config.yaml
init_std_up: 0.0146
lr: 0.000556
beta2: 0.99
schedule: "cos"
MLP neurons of a small language model. Each row is named by its layer, matrix (down: output weights) and neuron, and shows model dimensions 336-591. Each number is 128 + 24 x the weight over its row's rms, rounded and kept within 0 to 255. Numbers have three digits each. A neuron's up and down rows have the sign that makes its largest values positive.
After each neuron's rows, "raises" lists the tokens whose logits its output raises most directly, leaving later layers aside.

L3.down474:107136131154131161178155161155054158175101138050088123171115133157146160128141100102097146140169086096143107121135134134161160136102119100126116170152112110138142084127131119116140129116124121113089087131081097117128133124135121145118131110132115123124140086110141129105140130132163166119104157131118153103155159144126114153130106091167142149135139130132127156114137150112126067148174079168159128154165107173108125141145147156138158098066152124156178138116100099154113114121111109149096116074084089150165107162143106134113138114150111111168122109148080094093135135103125099180143128131140113127138133090107083115140091108125124145131125092099122116109132138090094130131131110183163123118116154123173109107131144130109111087092115126138101128138128111115174093158110110
raises: "ç", "fter", "ison", "ft", "unt"

L6.down1330:132089121118112111078174112189161173135117159135179113128131165149165111105140141112141112127121137099126116083124118152127121119098077143097113116085076126169093145147114123175109139143067158148116115167136120129131107123149141105078159095136163092149099125095138085152100159158124150127192119152061158155138168060126129116122152087125125079123111119158074193150118113086147146168168110063135093137126114106119121136118124125140107148128149145143161154148118118101120135101121174115059137117087144065137137130105104166152127140123141130155090113112125133141109132104110134142171137139107169135062103094123145111111148135123148148167146105107145121139120120099126128127068095131096138106111116142150116092120084135132140122104175123128139141153130129119131171087146102
raises: "ias", "i's", "are", "i", "i,"

L6.down1743:101138111125127126141139145133167104128138124143117111123075143118105132169141123144093119121131173136123149123119112115110123165112140141151152131140137087131120124108101131126152132107142110132114144171138127091122117142135156152161156124151092130119092121136122134118080094154083133143173125120142144140102145087126114100153098144148113171123158144152116132166097141146134133140117126114142110102119136123121156128121148108103115149105110157150127178132137161132101124116146123148117143119103118151081117147155121135128129113071160138142148137108157097111168107111157134145128090133154104128108056115132118144098192104114178089179158140094092128197176124153119114099107103110172113117155177142120125122101074132162128107139131172123136108111138124164175085136135189
raises: " district", " town", " area", " valley", " villages"

L6.down1954:145131103095108142080126165132164125109132110124129150133140128126094114133136142154092100152136126137149138097135147162123139141140097138143112115114077139123076130096140109113128150192118099167133101152111085099161091122132135116151121108191141118099126095143109144081162121161136117123138156068154140103079146110144138159115159161196113170108170114146122094128136141118128130144173138099113111090135133158133085131088136157113123130141118127121071115137148111080139091099142134140178149134124116089171130117134116084078099127135158174160142117114136083074100153131136122127100098132110138099108113087100123138156100135108128123077079105110155112136120084102122133151141145146107146107135093168149146131157126151124111124138107138122134142112137102099098146145103143
raises: " singles", " Billboard", " single", " chart", " Singles"

L6.down815:122105098145119138118160108106139112128145154142122095134146132096085119156104098176118206177140068097133093146153114137142155128093121157145109120129181111168110121178121144150124130143112165113143103107132154164162113099148176123119143124120147123126136117118126150119138123113098121140088145109119115086109094130131116163100153118133115128176156162158127138167145102164129084129131099091126171183115130137153127147106126127113128119133140127126106146116158163100144111133120178144124147158090153130089164105122108130111079111143177104153175101155129173148114133085154103123172140118134134170136101175133062075112131118163147140163130116114137111161134150122106117147110147150153118133126116149083129132134150093138122123128125079105148118111149130117148115070144145
raises: "ourse", "ory", "lin", " way", " opin"

L6.down114:076116176140150109113115157059117170101157150090138163128158089135094110123133110075170136137087115139149134099170137138141138101146145154123121136123153111151144164161100112102143093157172141157111163154143128136137121163126130177128111102107128104174125126089130181126149112143119152118138092123149143150119134155187124115119156146137096121157120098142140118130144083135109145117141080144112115132154131120147121154148115130111146122150130105146128133143141097106104153167099115101133121115123113147088141111144173145138125149109133115140149106111105131145103149137103160126124114131151126110135134123121140113110127105156159093193115119107120108138116089141120156139123160149126111103100099109123124156153096095119132144069124148126107105113121095126151108113119152
raises: " part", " part of", " hours", " days", " part of the"

L3.down1541:135129126112151153132119141141116132155166161114085114092169124075125122106155130142122123195123142118104165129170118107133146091153147144130149126131109108118140133157113152111093121130166125144108090144107131136145113133042154137118115156097122104112139137119125108133122134126148153122133150162104089118135154135148143141141122142113149168117139101110128159131138127106113138072112126111137137146145148115145119126104158117131075122162128150163099102180147122155148102100106124124106092120104051152111142158164156124138125128131097090132130132187122134109150119131119140152165116157117122130142137118127131172148111118125120091147161090161125133124095114107160183111121151143165132113138113145097168102105096159174149120115109110118084122099136127128106123160134118
raises: "tern", "ection", "ources", "outheast", "outhern"

L6.down991:171146143143123122133095115126113119126117184156147125151115157160126140121102168079132120167134110123102117102138143096174150117104097164097111117134133163102090147130150125126126140140155068151117089115158118084117148138103076110121133126103126166092129178104170123100152151130137147135175104171126100126135128149195096085156125163140120119137107141117119136126077118122079108147145098112118069136103136129114135148169117138143143132125135165131132137142108107155098149169110123125143076155139140146183123118116121154112076130115161124151123120081142131165135157106101110153136150067144146155143121125104137120155151132142141155118128174097141120089141111107149144146158162177095127145105126106099130080133180095150134157119130101137151144109148113122120141145151104
raises: "ion", "ion.", "ions", "ions,", "ion and"

L3.down450:142111109123131151107139160117125127192080130172122145111135159112122145134119111128130166108100136136142117137100123127140138102109097140139122162157172143079118165099117105121112108126140126168123092135090143105098126143094095123168122116123110113128156146174148100143134057106156123159149138138131078144120145120154129156137082111134104147135131139130153122109102154115113118107103099107132124163145121149157104154122119158132068111092110137130128153109117132124201071106136110138157157113098151144161086168089143142142072122123144118176138137155146138137104119110155148142135111112144139123140106126094137155099142113148108120159131093180116130116131118112105144133156136119114115113166133102074107108122182169122128120095166161117119150130132174112138117148165111
raises: "ty", "oint", "akistan", "ower", "ont"

L6.down62:150113127145132097144127115144117119125098141110146137133145146155126165114168117136123120138133111134145124160101116177114157175122152172149112115129127144164096162094170145154106122134099118144118078103105129098118124120123118109109121110151146169130107133133111110136113173085079093111134137140123095135109106120146104133107140137126140124183096097160109104123107109141088123110152114110113126119134117136116113094152149130127160131146111141145098160128106162122145130129132109179112113123144082136150139102134171188143147104161097149119155083116184160119099134136095137113103150159127072161102149121099094135093138117129078116128122112108126134137138153138100127104154134130112110162150194151115050102114126106129170143142144113140108115151148124117137141107158156
raises: "ted", "ter", "te", "ters.", "ters"

L6.down1192:111166117085127128103126126099123105166145120170093118147126120141110135104149119078025115112108117119121132148140122104123084157124122126117136157172111128140112179093110120129100136144121141110125138128170110088120085129125115106103112143159119146108102101093170148147106147136119117110104126119150112157107138115139111175112122127088113127104118102131133161095099121139118158159133169130105115101090125092119174111150113112133127100156122145116092140132115138145132145132134126155123144123152119095094131149127116150126123109113151100180134172129123124117128130147149128127117130137115143162149159159090100112161085096119161146093108147112192132132147141144167161113155121100154156149119120106181141141124124173130129097084139146114130147100107147136151126148183143
raises: "atory", "ably", "able", "able.", "ation for"